MLP neurons of a small language model. Each row is named by its layer, matrix (gate and up: input weights) and neuron, and shows model dimensions 256-319. Each number is 50 + 12 x the weight over its row's rms, rounded and kept within 0 to 99. A neuron's up and down rows have the sign that makes its largest values positive.
A block is one neuron, or neurons of one layer that tend to fire together. After each block is what it responds to, as a language model described it from the Wikipedia text at the highest values.

L8.gate1157:50 53 53 65 51 63 51 25 65 38 42 53 49 50 45 54 82 63 67 24 51 49 52 61 70 31 35 36 23 57 50 23 43 59 27 37 62 60 70 60 63 42 32 64 58 49 51 43 67 43 67 53 34 55 48 43 59 47 43 54 39 50 36 38
L8.up1157:55 45 39 44 41 60 28 47 49 54 71 50 33 59 44 55 76 56 48 61 49 43 54 49 42 27 47 46 22 33 64 56 47 46 48 37 69 62 54 38 43 30 26 46 56 53 52 47 39 53 44 54 38 52 47 38 44 51 67 69 39 28 72 55
First-name opening fragments

L10.gate47:70 47 60 45 56 59 55 37 34 51 56 53 43 50 56 47 53 37 57 53 35 55 56 32 75 55 63 31 41 57 41 64 45 62 48 66 49 58 58 40 65 50 54 43 45 52 50 41 57 58 57 53 59 66 46 68 36 64 46 63 51 73 46 50
L10.up47:53 57 54 58 68 43 43 40 55 40 57 58 40 67 51 49 62 42 53 44 37 68 55 59 65 33 61 52 45 52 56 39 37 55 45 44 53 60 50 59 42 24 50 45 51 52 55 65 53 55 63 61 47 61 50 61 36 44 48 81 47 64 49 35
L10.gate62:26 41 45 29 58 35 36 44 56 59 39 52 42 43 57 43 57 51 72 61 57 52 48 46 46 63 52 53 39 74 45 43 39 51 31 70 39 65 37 27 62 41 55 53 37 56 50 63 68 24 49 67 56 50 45 65 47 46 43 65 42 59 54 58
L10.up62:33 37 55 38 63 42 48 40 30 52 54 71 74 64 44 47 39 63 63 50 37 51 38 41 49 59 54 39 59 68 48 53 65 36 58 55 58 65 32 15 54 61 43 52 54 49 40 51 67 44 66 59 66 42 54 72 64 64 51 51 38 54 57 57
L10.gate70:42 23 34 42 50 65 43 51 74 69 57 38 51 67 51 41 68 66 52 45 42 41 29 63 55 42 37 44 48 45 42 55 42 67 48 50 46 40 42 51 68 55 39 45 57 47 56 41 44 62 66 68 54 37 56 60 57 57 27 52 39 23 43 84
L10.up70:58 57 51 51 37 35 47 48 59 54 58 46 61 62 43 42 22 58 41 65 19 34 41 34 43 42 40 77 41 45 62 53 45 33 44 42 49 48 42 58 50 49 65 56 28 42 47 50 69 55 60 58 59 67 75 28 57 60 49 72 58 56 57 46
L10.gate178:64 46 52 54 51 44 41 46 39 45 51 62 54 38 58 58 51 66 57 61 48 57 61 68 58 68 43 26 56 70 32 55 35 64 59 56 62 51 43 43 59 60 45 52 51 40 46 29 50 40 60 42 79 47 61 39 23 52 73 39 50 46 41 64
L10.up178:58 28 34 59 56 64 50 78 40 49 58 61 49 45 62 64 43 67 32 51 45 37 63 58 22 82 37 29 35 77 49 46 41 40 30 42 30 40 47 73 40 53 65 35 28 55 66 65 39 49 57 62 60 73 41 57 30 58 52 57 54 54 44 53
L10.gate221:55 52 27 60 64 68 53 58 30 55 37 63 55 59 58 66 54 44 71 47 52 45 27 43 50 42 46 49 68 52 49 51 33 55 51 67 52 66 42 46 33 38 66 53 46 51 48 52 38 47 58 66 55 51 48 58 47 61 29 58 52 71 42 60
L10.up221:73 38 48 57 43 24 38 59 38 68 32 58 69 61 46 76 32 52 62 68 46 65 47 40 43 59 45 58 62 58 64 52 48 52 67 59 52 24 54 43 42 77 39 46 65 49 46 43 25 25 52 44 64 45 51 41 40 38 34 59 59 42 32 62
L10.gate270:39 37 63 52 66 61 50 61 36 58 53 50 65 44 58 57 50 45 73 59 49 53 27 53 22 57 77 54 64 46 75 28 42 47 54 50 61 34 45 52 24 30 47 57 40 45 63 64 60 58 47 36 52 65 56 51 31 53 55 66 52 61 57 44
L10.up270:52 60 46 66 52 55 40 59 46 56 41 41 46 72 35 70 34 53 64 56 59 48 44 39 30 68 50 34 65 49 38 38 44 59 46 29 55 38 73 41 53 55 51 63 30 52 34 31 53 45 40 59 50 29 37 54 37 50 59 56 26 44 49 28
L10.gate297:66 32 38 45 65 50 37 39 36 42 53 48 50 44 58 51 54 66 51 58 63 51 34 46 38 57 32 38 42 61 60 31 73 65 42 36 49 46 41 66 45 40 48 66 47 37 56 50 60 40 49 60 69 61 57 55 42 55 51 62 46 55 78 55
L10.up297:42 40 63 50 69 52 60 40 52 57 59 50 24 42 60 74 42 56 53 54 41 74 54 24 68 51 59 58 53 45 51 71 56 25 60 57 32 43 53 43 45 71 46 53 36 50 64 59 54 49 77 61 38 42 67 33 45 73 31 51 29 44 32 52
L10.gate651:56 51 44 50 57 42 41 44 38 30 64 44 50 44 63 60 57 60 62 50 33 68 41 62 46 62 62 57 55 62 51 66 47 70 40 63 65 57 34 42 23 54 76 42 59 46 46 62 46 57 66 50 72 53 66 66 44 38 53 54 55 36 37 41
L10.up651:59 36 44 44 60 61 26 61 56 56 49 33 50 50 33 53 38 53 52 53 53 30 41 64 43 58 71 51 25 53 43 66 52 33 43 58 39 49 52 44 36 39 54 26 51 54 56 62 45 37 71 66 44 50 46 38 39 52 55 53 50 52 43 55
L10.gate653:24 47 56 43 45 54 63 47 49 41 49 42 42 50 65 63 62 52 23 25 41 38 58 28 57 50 41 41 53 40 71 61 41 57 76 48 50 37 68 46 32 55 63 29 31 42 59 50 71 60 61 50 74 53 48 59 37 56 43 40 41 60 53 36
L10.up653:35 38 67 42 49 71 78 52 74 52 41 44 54 33 63 47 71 38 38 60 45 46 45 63 58 79 54 41 33 63 57 59 40 58 60 56 54 65 34 58 28 45 56 29 58 51 51 50 44 59 60 68 65 71 64 59 44 60 44 69 36 48 36 42
L10.gate676:36 54 61 57 37 52 33 32 68 49 49 35 39 47 53 60 73 62 76 51 46 53 58 60 42 38 34 63 53 57 64 45 52 63 64 40 55 26 21 55 43 52 51 61 64 52 38 47 59 46 44 81 43 53 46 43 44 55 29 71 60 34 53 67
L10.up676:59 57 56 48 57 49 48 48 53 40 41 59 44 30 50 42 77 35 59 38 42 44 62 58 65 42 57 46 77 62 44 51 58 40 63 36 53 41 66 41 53 50 59 50 36 41 38 47 53 60 48 63 57 45 53 75 34 25 74 63 60 44 67 52
L10.gate707:59 39 42 60 63 62 26 47 43 38 39 34 54 21 31 54 64 53 63 38 47 54 65 55 45 49 43 41 52 42 36 31 41 39 67 48 66 62 60 33 44 49 51 38 36 48 50 55 58 52 59 58 51 38 66 49 66 66 40 53 29 40 30 78
L10.up707:60 38 59 41 46 64 52 48 43 58 55 44 60 76 55 41 55 59 69 56 35 47 28 57 61 48 42 53 44 53 47 31 48 45 65 55 66 41 39 36 76 35 54 54 37 61 54 48 53 69 65 58 78 50 43 58 42 48 34 49 38 37 64 34
L10.gate709:40 61 54 61 68 48 73 44 14 80 59 47 42 48 54 41 51 59 58 42 43 59 43 38 42 41 37 52 56 57 50 53 63 52 58 58 47 27 47 30 40 36 43 42 29 47 73 47 35 49 40 63 42 45 42 72 41 71 30 52 53 58 65 53
L10.up709:60 62 41 69 80 51 29 41 55 66 34 73 39 26 71 24 54 48 45 49 60 39 42 64 59 17 57 56 45 77 60 51 57 43 51 36 59 57 52 62 47 62 69 63 49 66 40 67 47 40 48 34 63 48 22 33 41 47 27 57 49 52 35 53
L10.gate898:56 47 35 18 59 36 49 37 41 49 51 49 45 51 36 61 48 46 42 59 38 62 45 60 37 71 34 54 75 33 38 54 30 38 56 67 45 45 41 52 72 55 64 39 54 54 53 66 57 58 35 55 57 35 71 46 30 47 42 45 44 49 37 42
L10.up898:55 64 52 74 67 41 50 48 63 51 59 61 52 61 60 27 33 79 58 66 32 53 55 39 48 78 57 43 38 50 52 39 46 55 58 62 43 37 58 27 56 79 61 53 51 69 55 43 54 51 54 45 66 58 58 35 42 41 53 53 58 55 59 41
L10.gate1082:57 59 49 51 76 47 19 48 55 25 51 50 36 63 61 53 48 59 46 68 43 57 39 54 52 51 28 65 44 60 49 51 37 57 56 51 42 43 38 28 39 49 63 58 50 48 46 58 64 53 49 44 55 65 43 54 40 65 45 67 43 49 49 40
L10.up1082:46 40 38 27 49 46 47 67 52 63 45 29 45 47 49 52 50 65 30 63 55 50 60 64 67 54 32 31 49 44 60 62 29 28 47 45 44 57 29 61 46 38 38 41 51 61 54 48 51 73 54 55 40 43 47 40 33 31 40 40 39 51 41 28
L10.gate1173:26 38 50 42 42 65 58 35 53 63 54 50 36 81 54 53 47 50 49 63 60 47 62 42 60 36 44 47 75 51 57 30 68 44 41 61 55 41 55 58 46 51 42 29 52 50 46 52 53 55 64 49 38 53 56 47 67 28 60 67 51 37 45 60
L10.up1173:34 46 62 58 75 75 45 55 49 64 52 35 61 57 49 44 60 57 55 65 50 48 50 33 55 47 63 48 43 58 51 64 47 68 46 60 47 76 35 32 66 56 64 49 55 56 37 53 40 41 46 35 29 59 58 69 39 46 45 73 56 44 27 38
L10.gate1183:58 37 61 58 55 46 52 61 25 45 28 43 56 45 50 58 41 47 60 69 33 52 37 42 73 49 43 56 60 65 56 38 49 43 29 48 25 51 41 45 41 41 31 43 34 45 43 58 35 59 64 40 43 45 55 48 54 38 53 56 41 61 60 43
L10.up1183:54 50 50 22 35 57 47 52 51 51 29 39 39 54 42 56 39 47 48 34 33 30 56 50 47 42 45 54 54 78 65 44 49 28 49 32 35 38 34 55 49 58 51 59 34 40 56 26 46 34 59 48 50 50 56 42 48 62 53 27 44 68 42 38
Leading digits of numbers

L10.gate15:56 60 45 63 41 71 60 47 42 54 73 69 58 49 25 42 37 47 44 53 56 46 41 58 63 37 69 41 68 52 40 48 56 50 43 37 53 47 81 44 30 60 57 58 44 52 42 43 62 68 44 49 54 59 77 58 58 62 47 50 56 32 51 64
L10.up15:47 39 49 75 35 05 50 35 57 52 39 45 56 65 33 68 57 63 32 48 37 30 63 58 41 49 54 45 41 49 50 71 58 64 26 49 74 51 72 57 32 50 39 61 41 38 52 60 51 53 55 42 52 60 51 48 67 43 52 51 51 44 65 43
L10.gate81:42 65 55 58 54 24 52 61 50 73 46 54 52 48 53 54 43 29 42 72 42 55 34 55 46 40 62 47 49 44 45 62 37 35 56 42 78 33 61 28 56 45 49 64 26 35 55 63 46 45 72 23 54 51 40 17 53 66 59 43 53 60 57 58
L10.up81:31 48 42 44 40 62 16 42 45 34 43 27 62 76 63 65 52 65 43 43 50 31 74 66 70 57 73 54 49 62 82 63 64 49 60 33 55 50 55 51 26 37 42 40 37 55 51 53 67 45 51 42 47 66 30 42 55 54 35 59 58 56 44 46
L10.gate351:61 59 42 58 38 66 31 29 36 29 69 68 37 54 46 57 60 53 55 34 62 32 72 42 56 59 45 39 37 52 30 68 38 48 52 57 60 47 66 40 65 64 39 50 82 34 39 46 58 46 61 37 63 62 48 52 65 48 42 74 64 31 38 20
L10.up351:71 47 24 52 40 49 52 56 72 49 46 52 35 60 36 49 52 45 54 65 53 18 33 58 64 44 52 31 51 45 51 25 57 57 60 72 35 64 56 38 39 39 44 60 55 57 50 49 61 39 61 53 46 69 45 29 57 48 48 64 57 38 28 38
L10.gate365:49 47 33 61 50 47 56 41 52 64 67 65 58 43 38 67 54 58 65 63 51 39 33 63 36 32 46 37 48 49 70 46 57 63 41 44 69 36 54 32 55 51 48 79 58 37 40 43 43 44 78 35 34 20 64 64 16 52 46 65 49 53 58 53
L10.up365:37 48 60 52 52 63 67 21 61 36 47 52 27 63 60 54 57 46 81 31 53 44 29 54 48 66 48 52 25 46 60 59 56 58 37 48 61 48 61 45 36 59 43 61 67 40 54 42 44 48 57 53 48 32 29 48 55 50 56 52 54 34 23 63
L10.gate458:55 41 24 82 43 50 32 43 46 57 42 65 54 65 34 61 71 31 45 48 58 65 40 39 55 37 52 66 50 47 45 55 41 45 35 70 49 53 61 47 41 52 24 35 59 68 18 46 41 46 53 77 45 41 41 60 66 55 70 69 51 58 83 53
L10.up458:31 58 65 26 43 35 54 64 58 46 51 40 59 51 36 60 49 59 69 41 62 56 48 57 33 54 30 50 61 68 26 53 51 56 51 55 65 59 62 54 51 46 47 60 38 55 31 61 62 58 53 57 49 36 58 56 64 58 46 46 43 48 40 57
L10.gate598:52 47 71 57 46 32 61 60 63 46 68 48 70 47 53 56 73 49 72 38 54 61 58 49 39 46 38 55 39 49 72 42 55 52 48 55 63 55 48 53 42 52 41 56 52 67 46 46 60 54 47 43 54 53 16 43 45 37 71 53 58 38 59 42
L10.up598:35 42 57 67 54 48 74 61 56 31 67 36 43 57 44 65 48 50 55 30 37 37 65 36 49 55 59 74 40 27 69 33 22 62 41 71 48 54 49 59 50 54 52 65 65 65 62 59 67 33 56 56 45 43 48 51 36 43 61 47 60 25 56 42
L10.gate643:64 45 50 50 56 52 63 59 38 54 53 74 72 37 40 57 66 61 32 44 46 38 53 39 55 51 60 46 42 48 43 48 66 52 47 66 39 42 37 43 31 33 41 39 44 54 54 49 54 52 64 60 35 65 61 49 50 37 31 46 95 63 45 40
L10.up643:50 43 52 54 39 56 31 44 62 53 46 57 44 36 37 44 54 63 54 35 60 69 72 62 44 47 48 67 37 32 47 57 38 62 49 55 44 40 53 49 54 41 33 58 43 53 42 30 57 50 53 47 33 31 36 57 67 39 45 39 40 43 57 46
L10.gate762:54 52 26 44 35 47 38 50 50 43 42 52 48 40 43 19 52 42 60 60 46 53 30 50 21 48 58 22 28 42 72 59 46 66 40 50 67 39 71 47 52 42 53 62 50 22 67 52 53 64 43 41 49 60 51 36 56 42 68 33 47 56 28 62
L10.up762:70 41 64 59 25 56 36 42 20 53 70 48 62 77 39 47 60 43 48 80 49 51 76 24 55 59 46 41 30 36 46 31 36 54 28 42 39 44 36 66 50 50 53 60 44 60 48 46 58 49 35 28 50 68 56 33 34 49 28 56 46 52 47 42
L10.gate801:35 27 39 50 34 44 44 33 45 46 50 51 48 52 36 51 58 20 66 40 47 41 71 53 45 42 53 36 53 55 32 60 29 55 50 48 55 73 59 57 50 49 47 78 82 44 45 31 57 33 49 34 63 41 42 44 61 38 53 40 44 32 37 60
L10.up801:66 54 57 38 52 42 57 50 73 47 39 57 49 39 38 54 43 52 56 71 30 49 54 46 33 56 61 45 54 43 66 44 32 44 45 57 50 50 73 61 43 54 54 57 57 42 60 35 61 35 46 39 51 28 40 73 45 43 47 34 51 52 58 45
L10.gate807:55 34 50 65 30 51 46 50 51 59 64 53 57 34 43 50 52 30 65 53 35 35 52 51 43 39 37 36 81 40 39 47 41 50 42 24 28 52 34 41 54 36 35 65 57 51 37 40 30 69 68 50 57 63 35 52 53 48 59 60 58 38 57 45
L10.up807:41 49 32 48 65 38 59 44 66 34 72 60 45 38 40 53 59 32 38 48 65 49 53 45 64 36 72 49 47 50 63 31 55 43 47 64 64 34 58 44 55 43 43 43 37 38 24 69 50 49 65 47 47 52 57 62 59 48 67 30 41 59 58 50
L10.gate830:43 43 53 37 47 57 28 52 74 58 50 44 49 50 52 67 39 55 74 53 55 42 34 52 49 52 54 39 29 66 56 61 51 69 44 33 60 41 60 56 42 48 61 50 58 46 47 48 30 41 74 32 50 43 57 40 43 61 66 48 56 16 35 44
L10.up830:45 60 54 62 32 67 54 57 61 54 42 57 38 43 30 57 59 30 57 32 50 54 59 50 65 35 37 24 46 53 53 61 39 57 64 54 57 61 60 44 80 65 52 54 65 47 53 42 58 44 56 54 43 59 43 72 31 32 29 51 58 49 47 65
L10.gate888:35 46 75 53 40 60 59 42 42 45 54 56 49 39 46 62 53 67 46 53 57 48 50 55 43 55 45 41 41 43 57 56 50 33 41 50 61 42 56 42 83 62 19 58 47 52 55 62 60 52 42 48 64 54 61 48 61 37 47 62 48 48 63 65
L10.up888:50 45 65 82 76 50 51 48 63 61 44 63 53 47 47 49 55 52 50 44 46 46 60 60 74 59 51 36 55 46 36 49 49 63 22 41 35 58 62 34 47 46 53 80 51 50 53 59 63 45 47 52 39 55 50 30 68 56 52 68 59 55 47 57
L10.gate995:34 27 45 60 36 54 76 41 44 64 48 57 66 51 56 39 53 58 43 49 40 26 50 45 54 45 67 71 35 45 56 59 50 24 25 41 76 52 58 59 83 55 41 49 40 31 46 47 33 46 53 38 48 63 52 50 49 46 62 50 52 44 61 39
L10.up995:42 44 51 60 52 47 62 48 38 37 57 63 53 47 34 44 42 42 69 59 51 39 57 42 39 43 56 69 35 47 35 69 40 65 49 54 38 60 68 63 51 35 40 57 52 51 52 44 63 38 44 28 52 45 54 37 62 67 48 69 79 22 40 52
L10.gate1089:42 69 51 85 54 28 46 50 41 41 40 52 47 41 43 54 41 48 40 46 55 42 42 62 50 33 64 33 39 21 39 39 71 39 17 59 37 47 56 54 28 47 48 42 51 67 49 57 71 36 52 36 25 55 45 44 58 48 53 58 67 67 41 35
L10.up1089:59 67 43 50 29 60 64 34 55 28 47 55 42 52 61 40 71 73 42 38 51 57 50 66 60 43 64 44 45 71 60 40 48 53 45 53 38 47 79 52 47 46 63 47 56 36 49 58 43 48 50 31 53 75 61 59 68 36 57 60 56 37 54 45
L10.gate1163:33 43 44 53 48 44 40 41 44 38 52 73 45 56 52 44 63 37 41 57 66 28 57 43 60 34 52 44 45 40 62 62 54 40 42 57 66 62 76 36 27 47 43 67 72 66 45 48 65 53 71 53 37 64 42 61 40 72 59 59 66 35 36 35
L10.up1163:46 62 38 51 41 59 42 50 52 41 58 48 49 62 46 30 58 49 41 51 42 58 41 49 51 43 38 63 46 60 61 35 65 43 27 49 59 71 68 56 55 44 43 60 65 65 39 56 63 70 54 61 43 44 73 74 68 43 53 64 43 30 41 37
L10.gate1229:48 29 65 52 32 67 43 09 60 58 54 47 38 53 47 43 49 63 66 43 57 57 42 42 45 47 54 49 66 36 64 33 50 63 58 58 48 38 52 56 39 39 54 45 66 49 49 51 42 50 47 46 52 39 51 64 32 60 44 49 71 63 73 42
L10.up1229:37 50 64 51 48 62 52 42 73 48 37 58 50 33 41 66 45 40 49 41 56 61 72 65 30 61 46 60 53 47 55 33 46 54 29 38 54 56 74 51 45 45 45 59 57 43 57 49 49 48 51 61 53 37 61 07 54 46 68 57 53 36 66 66
Person first-name start

L8.gate94:72 46 50 51 53 41 71 43 64 48 31 46 63 37 60 52 46 46 48 57 39 59 61 62 50 34 49 52 54 40 66 65 57 40 68 44 50 57 52 67 52 51 55 35 52 53 57 53 52 47 78 36 43 41 56 40 35 50 24 48 67 50 57 61
L8.up94:69 48 58 56 80 67 46 26 54 60 49 46 66 51 61 66 61 43 37 40 75 49 55 55 43 36 35 63 42 28 70 59 38 32 37 48 49 44 12 20 35 39 57 42 39 58 52 42 36 41 55 50 51 47 63 65 42 47 36 42 59 41 33 53
Leading digits of amounts

L3.gate284:54 45 55 60 56 71 56 76 42 50 35 46 48 49 65 46 60 63 45 61 34 46 33 41 52 65 58 52 49 47 54 38 43 34 75 57 56 49 44 62 67 54 59 73 35 63 40 47 52 35 52 57 33 28 42 45 42 42 67 54 49 39 45 73
L3.up284:35 50 29 63 66 46 50 64 35 47 46 47 31 54 47 53 70 74 50 48 36 42 47 62 42 47 44 33 63 54 45 43 35 53 53 62 57 46 33 37 58 60 53 60 47 30 45 56 56 48 55 46 44 47 53 46 36 60 58 43 66 45 38 66
L3.gate457:53 39 32 45 34 68 45 37 67 52 53 49 52 72 30 69 39 62 51 58 51 51 53 45 59 54 26 39 45 33 50 80 29 49 60 47 76 49 56 54 45 58 44 47 40 52 39 77 49 32 53 48 59 31 51 44 47 38 72 46 55 44 35 33
L3.up457:49 42 35 45 78 66 56 32 51 24 53 48 58 34 63 76 32 43 63 49 66 65 59 47 70 73 40 45 43 47 55 37 44 52 46 59 33 31 30 56 45 50 40 34 54 72 43 52 52 49 56 48 59 43 49 30 43 52 49 68 49 29 45 40
L3.gate818:51 56 61 51 65 43 62 50 69 64 47 42 49 51 49 37 51 80 62 43 44 65 40 78 54 37 44 47 35 41 53 46 46 37 60 40 44 49 53 57 45 50 46 73 33 49 50 52 43 56 43 40 56 31 38 53 61 35 43 51 47 59 66 59
L3.up818:47 38 51 53 56 69 61 60 56 38 56 38 49 76 55 51 42 59 14 70 53 66 43 63 49 70 28 38 45 32 45 58 50 48 37 48 55 34 53 53 51 45 50 58 32 49 64 49 56 33 52 61 45 58 48 78 54 50 48 46 40 59 50 54
L3.gate1180:34 49 52 48 25 75 48 38 52 21 42 46 48 41 31 66 45 56 41 49 43 52 55 65 53 25 56 29 57 49 54 48 37 42 32 65 64 63 46 61 56 53 56 75 38 51 51 49 76 27 53 50 42 32 31 65 58 65 67 48 35 51 45 66
L3.up1180:53 29 50 48 52 64 39 27 31 31 55 55 48 49 41 69 47 58 46 38 41 46 45 66 67 67 29 50 49 37 43 53 58 66 58 58 29 50 49 61 53 57 55 74 67 35 59 59 71 23 54 39 57 64 43 54 66 57 71 24 57 21 55 68
Given-name word pieces